python train.py --num_attention_heads=6 --head_dim=64 --vocab_size=4096 --hidden_act="swiglu" --norm="rmsnorm" --norm_eps=1e-05 --qk_norm=true --attn_scale=0.168 --bias="none" --parallel_block=false --init_std_up=0.0214 --init_std_down=0.00379
MLP neurons of a small language model. Each row is named by its layer, matrix (gate and up: input weights) and neuron, and shows model dimensions 128-223. Each number is 200 + 40 x the weight over its row's rms, rounded and kept within 0 to 999. A neuron's up and down rows have the sign that makes its largest values positive.
After each neuron's rows, "fires on" lists the tokens most often at its 100 highest values on Wikipedia text that the model never trained on. A number after a token or word is its count.

L3.gate320,207,147,201,174,200,191,226,245,273,183,129,141,212,168,184,151,144,270,185,231,166,232,269,178,167,193,258,165,169,230,259,286,179,155,212,248,205,181,205,316,221,288,215,214,174,224,172,267,187,270,106,188,242,256,226,223,231,184,217,163,161,205,226,251,145,196,203,180,247,173,202,260,208,210,223,249,218,169,264,170,210,244,185,255,196,267,192,146,235,213,123,202,178,206,199,216
L3.up320,210,180,147,233,234,175,290,185,215,185,144,219,173,184,120,182,150,133,237,236,331,114,244,232,220,198,236,234,208,187,227,174,262,115,224,209,186,180,114,200,240,192,177,178,214,183,234,221,277,258,141,185,251,190,231,151,194,168,126,175,217,246,156,181,183,198,239,170,216,223,205,183,195,213,154,235,206,203,183,142,219,216,186,238,241,204,139,234,259,234,214,251,211,199,128,252
fires on: " sh" 31, " exper" 11, " used" 10, " phys" 8, "ven" 7, " sent" 6

L3.gate342,243,179,207,159,83,116,199,273,206,168,166,218,253,130,142,223,116,173,150,187,213,219,198,151,175,156,343,221,223,224,215,215,184,200,138,224,180,161,172,207,176,178,163,204,214,200,181,172,192,194,182,226,145,171,184,201,212,142,258,159,242,211,227,269,204,227,195,201,216,180,226,217,117,260,188,105,206,206,197,201,231,264,205,178,233,69,171,204,193,194,169,216,230,230,160,191
L3.up342,206,201,229,114,250,165,173,151,137,246,274,226,153,175,227,241,169,204,224,233,181,192,218,204,167,208,184,266,209,253,159,238,217,178,201,206,244,200,218,228,256,213,118,149,178,267,123,226,199,186,187,302,246,254,204,158,245,152,240,196,186,267,172,157,227,181,185,165,176,212,136,232,142,210,188,177,192,243,199,237,184,135,207,147,170,176,203,174,120,168,275,206,212,229,151,228
fires on: " of" 48, "iss" 9, "uss" 9, "id" 7, "us" 4

L3.gate3,192,175,183,163,247,250,217,137,247,220,231,198,231,199,228,214,225,294,189,224,205,76,171,241,231,202,186,176,187,166,191,232,273,165,239,218,229,223,196,162,169,285,229,219,197,233,128,192,234,193,181,181,191,155,211,216,195,143,235,207,201,104,261,255,232,207,270,133,178,108,92,230,203,243,268,87,194,189,250,240,224,193,208,291,193,173,242,214,211,158,226,198,229,207,234,206
L3.up3,231,248,213,237,187,221,200,137,211,220,157,178,222,241,228,215,227,173,137,196,144,198,198,225,258,217,165,168,155,217,209,160,174,221,202,252,202,221,251,227,131,174,213,202,154,269,239,178,210,138,212,243,290,214,245,173,164,137,245,157,202,184,223,178,265,227,206,231,199,208,190,193,202,154,215,168,170,162,198,247,108,180,170,187,169,215,159,266,163,104,211,222,176,148,258,184
fires on: "W" 49, " \"W" 15, " (C" 8, " (W" 6, " (w" 5, "ew" 5

L3.gate39,168,132,235,205,210,192,165,155,259,174,201,137,202,195,154,185,215,138,216,157,196,145,231,172,164,195,160,205,211,208,188,199,218,221,187,215,237,259,274,245,261,248,194,229,156,138,261,207,193,262,211,155,316,194,296,204,237,143,242,268,109,201,216,196,169,215,146,210,203,183,187,179,238,219,163,178,255,226,250,194,252,272,220,180,197,249,139,198,214,179,261,214,149,138,192,134
L3.up39,220,151,233,220,199,249,158,191,206,220,255,118,229,192,273,196,199,214,163,255,141,195,237,169,164,204,157,244,189,287,153,131,206,193,201,242,180,192,163,174,216,179,233,221,194,147,190,177,238,143,170,160,290,100,185,228,223,207,223,187,89,233,188,245,182,228,198,235,229,263,171,178,240,226,203,162,157,197,197,233,89,207,244,209,214,192,175,218,172,195,266,186,216,177,213,101
fires on: "I" 34, "z" 17, "ung" 7, "and" 7, "n" 5, "2" 5

L3.gate119,255,219,183,188,202,205,254,192,275,264,214,213,139,164,205,217,287,189,266,162,184,231,203,196,262,261,156,178,168,260,153,209,274,186,190,205,207,184,123,224,204,232,152,258,183,203,238,183,155,156,212,209,187,241,199,185,229,230,183,173,140,214,225,198,249,228,227,182,159,205,179,210,210,192,179,221,191,173,224,173,171,202,160,234,187,138,218,158,274,206,213,256,139,189,233,209
L3.up119,192,148,198,146,235,239,181,176,116,222,235,182,228,183,219,186,211,122,281,245,276,216,164,226,203,228,219,195,288,190,202,211,177,194,201,218,186,225,249,169,222,232,198,145,162,153,227,199,330,94,188,221,222,121,173,212,216,247,212,222,249,228,215,151,206,201,250,206,255,200,205,213,192,203,227,157,218,212,159,207,203,214,245,182,224,180,241,163,220,179,209,209,162,183,217,228
fires on: "ander" 14, "er" 13, "ond" 7, "ps" 7, " through" 7, "anded" 6

L3.gate369,124,198,195,175,258,138,232,137,253,227,218,163,197,209,198,209,161,165,255,116,163,188,241,188,181,164,140,224,193,175,184,246,189,159,179,234,178,197,142,168,276,198,250,216,185,182,278,225,144,159,197,205,190,169,213,269,240,184,160,202,200,231,220,263,223,179,130,198,97,243,211,196,199,181,233,217,173,213,209,241,163,241,210,163,209,272,185,205,184,181,159,232,200,216,241,195
L3.up369,195,257,227,222,225,179,200,165,216,145,189,120,166,228,91,246,167,155,134,115,243,192,199,184,194,197,174,219,198,256,196,231,194,238,203,174,177,241,171,187,235,172,204,235,254,253,205,255,144,240,204,176,197,205,230,179,220,287,215,131,256,268,161,232,185,172,170,212,188,267,226,115,167,170,200,242,185,210,234,301,134,211,190,208,157,199,179,198,245,262,151,172,158,287,219,210
fires on: " ch" 37, " inst" 17, " administ" 12, " inf" 8, "minist" 7, " Inf" 5

L3.gate389,204,212,263,199,263,216,222,204,225,187,211,217,253,205,242,164,169,162,196,202,266,263,154,149,187,216,187,213,136,244,178,180,187,170,206,229,112,236,102,206,231,172,135,201,191,183,127,217,173,183,225,265,149,150,208,98,217,194,195,179,265,151,189,150,161,222,194,243,188,178,171,260,214,136,128,193,220,163,177,195,233,166,222,259,211,217,188,254,197,228,236,172,147,200,285,219
L3.up389,210,208,198,184,177,215,216,266,250,144,196,206,198,188,186,196,176,191,165,195,198,105,169,171,197,173,146,157,178,265,240,143,190,206,190,219,194,149,181,246,134,223,203,273,236,219,228,179,110,171,232,261,219,183,217,138,265,185,188,118,136,189,171,217,180,196,209,207,247,203,207,158,159,150,196,75,161,170,236,171,173,228,208,220,147,213,125,167,154,211,273,222,242,214,269,202
fires on: " f" 36, " se" 27, " dist" 17, " inf" 6

L3.gate371,196,163,168,167,211,137,130,202,243,252,158,195,150,94,242,242,248,145,211,189,214,235,265,195,178,133,133,221,196,141,207,223,199,129,205,207,264,206,208,195,160,159,183,207,219,237,127,136,212,157,234,219,229,170,258,276,169,160,267,226,153,215,82,181,190,123,260,221,141,219,177,180,212,153,222,244,276,281,283,251,173,262,196,193,206,227,184,199,245,287,124,232,184,207,195,193
L3.up371,170,221,170,186,224,161,217,194,222,139,233,193,149,180,238,169,232,264,181,173,255,225,210,195,159,163,128,210,216,134,199,188,169,206,205,155,105,214,209,237,143,216,144,161,164,251,191,179,204,143,132,176,179,213,202,192,227,125,190,281,185,180,132,191,209,177,256,109,175,184,160,245,192,209,257,227,213,264,209,252,158,295,316,202,163,212,201,198,226,203,213,253,198,239,169,195
fires on: "D" 21, "und" 12, " \"D" 10, "==D" 8, " und" 7, " der" 7

L3.gate738,181,219,252,190,230,271,257,183,133,234,209,129,242,236,149,228,221,228,248,272,174,167,193,243,201,127,42,225,201,178,216,195,281,235,235,192,153,201,156,202,233,211,143,197,295,228,189,233,234,235,206,261,171,226,264,139,212,244,213,211,170,161,180,184,194,218,233,248,257,276,204,190,214,211,131,167,242,209,269,253,240,231,135,184,197,176,132,164,230,173,162,143,148,156,199,140
L3.up738,213,146,206,217,180,219,256,216,228,238,165,264,144,171,221,230,186,250,152,178,244,201,165,249,225,154,308,158,195,159,190,181,209,254,183,184,199,226,172,241,174,220,187,241,198,321,155,229,197,199,188,180,264,234,244,173,112,158,231,124,167,226,195,179,218,193,225,200,185,199,173,231,208,212,222,174,135,112,153,201,150,215,156,184,183,189,124,190,221,156,147,170,248,228,209,197
fires on: "." 64, "s." 12, ".." 4, "ed." 4

L3.gate718,134,217,184,174,200,167,235,213,210,224,199,256,280,220,173,171,197,154,261,207,231,166,261,172,189,212,176,147,165,143,200,230,167,209,197,115,256,246,232,170,207,263,260,238,144,162,171,248,180,165,230,168,215,277,181,223,217,286,204,185,171,237,249,186,178,197,229,222,156,223,271,149,245,292,196,170,292,159,185,165,280,124,193,166,269,241,261,144,173,238,223,109,185,197,268,185
L3.up718,181,169,256,203,241,120,202,203,153,145,185,216,225,262,156,140,127,183,230,162,196,202,178,216,111,176,172,198,168,160,186,210,252,187,264,220,228,207,259,187,178,182,133,148,176,157,202,143,161,175,197,175,241,182,118,254,180,221,301,170,176,293,180,172,272,105,222,211,196,180,185,160,181,212,194,250,308,209,209,239,194,210,235,260,125,212,210,139,181,215,177,207,247,163,207,145
fires on: " dis" 16, " Gl" 14, " gl" 7, " bl" 7, "ict" 6, " fac" 5

L3.gate526,227,165,228,196,169,221,154,177,237,225,206,249,184,193,172,196,199,247,215,175,187,134,203,181,147,258,179,173,193,192,188,272,163,148,222,290,157,168,182,220,181,149,192,182,247,133,206,198,242,214,191,249,229,153,256,229,179,209,231,209,175,208,179,168,195,306,206,219,205,248,208,229,171,143,179,258,163,224,256,185,252,255,172,215,247,272,136,264,226,220,135,262,149,85,292,191
L3.up526,192,209,199,202,228,166,165,251,192,243,167,150,232,186,191,250,206,317,183,203,231,149,173,231,151,203,180,178,225,204,253,231,165,180,248,195,226,267,252,186,201,282,200,175,172,195,212,176,217,221,187,183,244,188,199,143,191,181,136,214,163,227,187,231,177,221,254,168,183,223,175,234,218,189,100,254,203,244,221,230,230,209,134,222,207,167,248,166,211,144,244,180,233,216,130,241
fires on: "U" 32, " I" 13, " U" 10, "ru" 9, " (U" 7, " E" 4

L3.gate652,241,213,154,237,144,189,167,183,209,204,229,134,217,128,205,213,201,213,159,285,231,166,216,251,120,204,247,213,246,159,210,176,189,139,206,177,218,194,224,234,172,188,225,196,166,157,160,182,245,219,222,191,271,259,268,257,184,170,158,150,168,176,150,167,242,182,154,215,221,185,253,230,314,231,221,210,155,247,239,224,274,227,161,202,209,212,244,222,281,166,185,209,253,116,221,163
L3.up652,214,210,195,238,196,247,204,263,219,219,162,183,171,169,251,214,229,214,185,155,173,233,185,162,136,161,164,197,219,190,172,210,219,205,284,150,255,239,210,223,117,217,195,242,220,134,208,269,330,219,188,218,259,222,208,162,176,229,167,232,220,221,173,232,232,109,189,163,228,200,210,220,270,224,221,157,256,180,177,176,296,163,170,181,148,216,232,201,221,159,160,195,162,158,272,143
fires on: " had" 16, "ings" 12, " is" 8, "s," 8, " was" 6, "ones" 5

L3.gate122,212,183,176,192,178,186,216,165,154,191,183,188,234,145,173,180,108,233,239,232,290,156,172,183,234,149,286,191,215,219,166,216,162,171,190,161,139,191,196,237,220,200,222,229,172,126,201,258,188,185,263,191,247,184,276,255,217,252,200,183,176,144,248,218,188,130,228,178,244,186,181,159,156,186,185,186,162,156,187,156,185,213,211,161,209,188,276,213,215,259,271,177,218,193,158,327
L3.up122,165,255,156,192,194,223,204,249,177,191,167,129,214,163,191,240,222,204,183,144,185,142,196,244,256,260,212,260,208,222,139,251,209,209,159,190,159,223,232,141,210,167,246,215,154,224,245,201,212,139,178,189,133,172,180,212,168,110,161,198,160,232,222,199,224,217,274,204,165,237,254,117,206,212,169,165,130,213,118,268,184,203,246,215,172,190,231,185,116,161,245,185,186,207,272,131
fires on: " She" 29, "res" 15, " album" 14, "he" 12, " He" 9

L3.gate765,206,192,260,200,147,157,281,209,187,215,221,169,206,201,207,201,199,237,203,301,179,229,197,186,203,236,166,194,193,207,197,261,245,198,246,269,169,204,217,285,185,156,188,157,209,265,231,205,207,290,150,126,231,221,148,222,224,196,257,182,164,173,138,249,222,120,179,178,285,225,235,208,265,235,211,214,173,228,245,170,91,204,210,144,189,250,222,187,228,206,168,121,188,160,235,117
L3.up765,164,265,129,194,182,263,167,149,211,225,192,226,235,292,228,186,160,191,210,191,252,173,272,221,141,188,117,198,177,186,195,181,207,237,199,179,137,243,155,157,224,200,165,209,254,233,182,264,236,269,201,145,196,161,235,200,133,225,251,161,228,195,270,193,234,165,150,248,181,192,221,180,281,230,132,155,202,208,205,228,120,174,174,138,194,185,170,233,175,219,184,190,186,183,215,202
fires on: " is" 36, " well" 19, " that" 14, ")" 7, " was" 6

L3.gate728,202,191,222,217,183,185,179,157,192,240,125,169,263,221,193,178,148,180,244,229,152,189,140,260,175,105,159,245,171,252,258,194,231,203,249,168,212,231,151,181,186,211,193,122,221,232,149,205,158,179,188,134,170,160,225,217,198,216,200,279,166,224,221,164,207,144,235,224,328,187,216,217,252,245,222,271,154,212,245,133,266,218,182,231,252,199,209,221,246,198,151,203,214,303,204,233
L3.up728,215,183,261,219,198,214,266,260,235,208,167,215,265,244,230,180,198,124,200,203,285,191,152,163,205,231,189,176,154,141,202,280,245,213,209,182,227,205,171,250,230,274,225,140,173,232,241,191,151,243,206,245,211,225,225,211,215,189,206,224,178,207,193,288,187,178,199,195,172,176,215,222,272,234,173,203,294,228,191,190,199,230,192,281,203,254,187,180,118,189,156,269,164,204,146,264
fires on: " =" 41, "T" 23, " (T" 13, "N" 4

L3.gate220,205,243,176,165,145,258,250,163,215,130,259,159,192,161,218,220,179,257,243,265,225,177,202,240,115,210,216,191,227,174,215,226,198,215,148,177,201,157,191,236,211,217,236,206,162,176,139,188,250,162,217,184,211,324,150,241,192,88,187,240,239,276,207,173,257,216,174,91,257,245,132,235,196,255,241,204,246,156,214,169,252,211,155,167,217,137,232,150,242,227,259,198,184,260,155,204
L3.up220,132,61,201,163,277,191,203,279,238,147,164,210,239,194,238,235,112,141,194,165,257,196,161,225,201,197,244,218,188,274,192,280,158,234,143,191,176,163,166,222,182,167,155,197,183,187,244,180,180,174,180,179,195,331,194,146,255,137,227,104,190,186,282,204,208,225,143,182,183,179,223,192,236,200,208,236,192,225,182,177,267,176,158,195,229,186,292,174,252,215,287,210,277,197,237,250
fires on: "\n " 38, " and" 19, " &" 13, "en" 8, "Gen" 4

L3.gate509,212,268,172,136,235,241,241,171,198,181,193,252,174,209,188,197,172,229,136,208,152,116,170,97,263,235,217,228,145,160,171,176,224,160,203,237,196,147,228,162,163,148,222,198,225,234,199,242,181,288,138,225,205,216,202,210,236,162,225,264,157,177,207,277,184,240,235,220,193,193,222,176,260,186,206,177,173,215,196,233,181,181,183,163,202,210,267,192,175,99,165,247,232,258,223,220
L3.up509,219,191,188,142,230,165,206,207,169,269,208,125,279,183,173,222,187,208,195,213,176,171,157,214,228,123,198,188,204,179,150,205,112,173,275,223,208,207,154,186,203,176,167,191,224,193,224,163,223,257,153,142,212,209,84,181,152,140,140,159,191,185,184,172,218,164,217,176,202,153,220,179,188,132,195,149,221,287,251,195,201,243,167,155,137,174,228,196,127,220,167,259,155,222,244,226
fires on: " com" 19, " Com" 10, " un" 9, " (" 8, " gen" 6, "act" 5

L3.gate491,165,154,218,176,230,228,152,123,254,152,165,198,216,208,215,139,252,192,204,218,239,207,171,222,195,244,154,188,207,265,258,249,139,216,178,192,195,223,190,206,135,154,161,205,281,223,240,178,226,217,176,259,199,247,147,182,162,178,171,190,206,247,196,182,177,161,210,166,165,87,161,127,201,241,229,189,202,170,150,238,201,238,262,181,181,215,239,253,230,236,189,188,170,213,263,246
L3.up491,179,162,188,206,181,173,178,148,182,159,243,210,175,120,205,171,148,153,300,131,199,163,170,222,256,163,253,187,183,247,270,221,200,162,287,164,170,139,206,214,201,247,250,232,261,232,223,131,204,246,122,256,180,177,238,231,227,170,175,271,190,273,214,166,220,190,241,186,104,174,188,187,179,204,264,281,147,200,192,168,266,185,183,274,212,239,226,128,240,209,236,237,128,201,217,216
fires on: "ac" 33, "i" 15, " ac" 13, " Ac" 7, " dec" 6

L3.gate394,238,195,191,205,176,148,204,194,249,188,191,132,285,171,208,238,127,223,241,213,244,235,211,187,173,213,221,141,266,220,202,214,255,215,308,147,269,165,236,195,215,224,280,242,181,240,187,222,185,188,215,245,227,168,205,183,188,200,235,173,199,201,182,220,231,173,199,242,233,213,149,282,121,221,213,182,186,210,234,158,160,254,278,292,162,181,157,125,201,244,248,223,265,176,213,236
L3.up394,205,175,245,210,166,197,247,228,258,168,293,269,188,259,197,235,200,158,152,186,201,200,193,276,217,211,156,233,213,192,146,119,212,235,242,224,221,216,185,199,259,220,187,238,141,178,194,217,170,253,253,163,220,177,199,213,162,148,215,197,230,238,226,242,107,188,227,226,130,191,233,148,183,179,176,167,209,185,156,196,242,123,164,202,205,221,190,143,201,246,225,238,188,183,204,97
fires on: " tr" 26, " Gr" 20, "gr" 17, " Tr" 12, " gr" 10, " dr" 7

L3.gate157,224,231,230,175,135,186,182,245,245,233,166,164,206,178,166,190,241,199,266,221,200,264,93,106,190,245,233,230,216,215,127,197,242,172,265,177,223,238,255,242,157,119,209,267,261,229,195,213,207,219,178,236,234,191,161,217,203,232,200,202,236,149,139,200,94,179,250,192,174,195,238,177,203,232,232,210,229,164,210,197,190,186,152,155,237,236,241,287,195,201,143,246,222,188,196,235
L3.up157,185,161,153,215,234,272,161,235,257,246,228,216,191,162,239,130,222,247,193,188,257,183,263,272,172,179,193,191,168,244,173,176,219,148,185,120,204,209,128,186,226,156,216,223,175,196,202,208,173,189,215,235,162,252,261,181,174,178,204,230,190,200,207,204,171,181,186,161,211,195,221,155,265,179,218,246,181,214,154,204,234,216,114,171,168,164,163,122,213,201,159,218,162,182,188,261
fires on: "ing" 27, "ous" 9, "unning" 7, " off" 6, "ishing" 5, "ring" 5

L3.gate551,197,179,195,153,182,205,216,196,162,206,210,226,218,256,189,192,203,266,200,171,226,173,244,207,200,199,210,243,310,191,252,183,196,142,170,276,268,158,252,147,213,236,209,229,304,216,175,191,206,221,279,156,146,137,191,158,226,184,209,233,198,145,155,328,263,121,173,193,194,234,208,216,277,202,246,167,139,163,204,262,230,162,184,173,191,213,189,175,161,273,203,175,239,184,147,236
L3.up551,138,233,242,138,198,155,177,174,167,193,247,149,191,163,280,224,183,282,234,246,211,238,234,174,164,207,210,185,254,212,160,227,165,203,143,166,214,253,210,161,193,151,159,230,151,226,119,200,224,133,262,220,204,219,186,189,182,203,102,187,242,174,244,231,220,123,254,159,190,237,210,197,199,222,182,231,187,239,137,195,324,240,166,209,240,180,193,173,244,248,201,272,191,148,176,166
fires on: " b" 61, " was" 9, "a" 7, " p" 6

L3.gate692,190,148,212,228,236,226,196,204,212,235,229,225,296,182,154,206,223,195,196,197,202,199,184,269,232,182,223,166,148,175,240,239,181,172,167,241,157,170,177,271,265,170,230,170,175,213,196,218,213,262,162,189,277,196,127,286,198,222,140,199,147,181,212,171,202,236,186,217,183,191,181,204,192,267,211,149,172,135,258,191,213,210,224,253,152,253,186,165,238,215,187,182,222,204,193,232
L3.up692,214,149,188,215,195,263,276,237,224,189,174,269,182,173,165,286,169,236,254,223,207,230,207,161,155,193,275,145,258,98,210,144,160,173,267,212,262,177,230,226,177,178,188,138,180,227,215,246,208,230,163,260,190,225,85,180,236,181,251,156,271,149,246,184,223,187,239,208,227,220,204,196,201,238,229,158,211,186,215,205,207,176,180,295,246,231,208,166,254,180,200,215,198,133,141,211
fires on: ":" 34, " p" 9, " :" 8, " journal" 7, "ournal" 5

L3.gate723,188,124,156,188,199,199,200,182,177,253,212,155,125,233,175,314,180,246,148,209,195,200,225,185,100,216,163,195,198,234,180,169,229,206,233,197,155,218,169,266,167,224,148,240,255,253,191,276,190,183,207,220,158,175,160,211,138,200,230,204,190,155,169,181,219,216,120,266,221,174,190,221,253,155,173,147,220,166,127,191,219,262,246,180,157,151,191,159,151,249,131,182,210,207,163,287
L3.up723,246,199,177,155,134,237,262,171,242,121,238,209,281,204,207,215,188,225,228,226,227,200,250,251,211,243,163,141,256,233,247,198,172,224,170,99,175,194,185,239,161,117,226,228,204,180,146,210,290,254,198,161,178,178,179,233,218,219,121,171,188,177,220,248,246,248,193,248,310,176,196,268,227,248,136,195,134,228,276,225,191,283,196,188,171,224,226,232,142,201,198,136,272,272,264,224
fires on: " high" 38, " hig" 9, " most" 8, " low" 6, "osp" 6, " well" 5

L3.gate372,223,217,259,96,125,234,156,165,225,220,146,207,161,142,224,227,156,186,221,240,217,129,253,218,210,247,306,220,223,211,189,254,159,150,215,250,105,137,196,189,249,206,187,196,233,204,252,214,235,198,155,205,218,171,155,191,241,189,283,152,155,146,129,276,217,199,163,206,246,208,217,170,183,256,201,169,186,172,142,227,160,208,137,227,234,153,241,250,176,256,194,193,139,241,248,186
L3.up372,275,224,148,193,192,230,240,190,196,216,200,191,148,129,204,200,259,178,236,138,233,214,146,212,173,143,202,144,244,200,255,213,182,184,212,158,162,245,190,190,185,246,155,275,155,200,237,203,204,253,154,118,264,247,145,223,185,263,238,174,192,197,166,209,197,264,174,121,193,199,235,190,213,237,229,191,185,225,182,231,132,153,165,255,262,136,237,228,162,189,251,218,99,194,208,181
fires on: " 3" 23, " 4" 19, "1" 16, " Votes" 8, " pass" 4

L3.gate633,216,197,209,199,199,171,225,235,280,198,170,169,224,176,202,192,172,165,190,152,152,198,291,256,153,152,178,146,247,192,157,172,190,170,232,264,166,104,228,177,249,241,300,222,130,208,139,157,267,187,185,147,235,241,233,191,242,201,159,196,222,228,287,214,140,231,173,177,168,123,195,215,225,242,205,60,217,170,238,253,240,185,216,208,216,225,165,180,187,259,170,168,218,220,190,127
L3.up633,196,135,196,251,160,134,230,205,155,269,134,230,249,195,253,132,183,234,201,247,160,172,135,188,247,133,229,161,164,167,186,132,206,212,226,208,150,163,146,213,245,240,152,187,180,210,247,183,166,129,189,231,207,246,148,226,161,266,183,142,166,101,204,120,208,271,189,201,154,230,159,232,159,277,241,201,228,146,262,254,186,196,232,223,194,172,172,210,230,134,238,189,202,155,199,141
fires on: "." 27, "==" 6, "s." 5, "\"," 5, "ed." 5, " York" 5

L3.gate423,147,237,184,222,195,142,215,196,256,232,191,241,201,172,222,190,206,197,172,233,247,173,204,201,202,212,162,143,224,207,164,202,197,224,203,287,197,203,102,168,194,235,171,139,176,183,224,291,197,199,243,280,213,214,242,207,246,234,184,213,161,151,170,173,172,147,198,151,193,220,165,137,275,183,246,176,168,167,194,179,260,250,176,201,135,215,294,204,182,186,200,230,195,147,118,184
L3.up423,199,234,216,201,274,169,218,263,193,262,170,196,183,81,254,207,266,282,216,181,287,216,302,216,192,189,239,198,209,236,171,207,200,223,234,191,151,197,222,143,211,220,194,275,198,203,172,188,190,162,163,198,222,205,182,238,231,163,196,147,167,201,130,191,183,229,217,224,228,205,215,158,151,184,218,175,195,304,258,164,198,267,245,225,183,228,211,204,175,231,190,249,251,153,248,241
fires on: " (1" 50, " (2" 17, "–1" 5

L3.gate505,172,122,250,114,260,260,155,251,159,257,150,163,154,217,184,232,229,259,205,228,148,156,117,209,291,166,211,175,257,156,227,235,198,177,209,173,178,256,145,226,152,230,235,229,220,157,253,221,96,229,259,97,227,174,251,234,231,198,186,266,266,185,254,203,240,140,164,180,182,192,230,173,144,201,196,221,145,159,235,238,178,245,252,191,179,170,173,274,259,169,194,112,198,178,207,159
L3.up505,273,265,146,194,129,187,190,175,173,227,206,264,240,256,197,232,245,233,299,197,172,213,223,180,175,217,253,216,149,179,196,174,265,173,282,237,175,181,188,179,235,182,151,147,199,241,264,196,234,140,119,207,168,159,183,206,242,183,201,319,140,140,209,210,246,209,152,230,164,197,161,204,221,172,219,199,191,179,219,227,117,202,278,163,189,212,166,201,188,230,251,260,172,165,209,222
fires on: ")" 33, "\"" 12, " as" 6, "'" 5, "\n" 4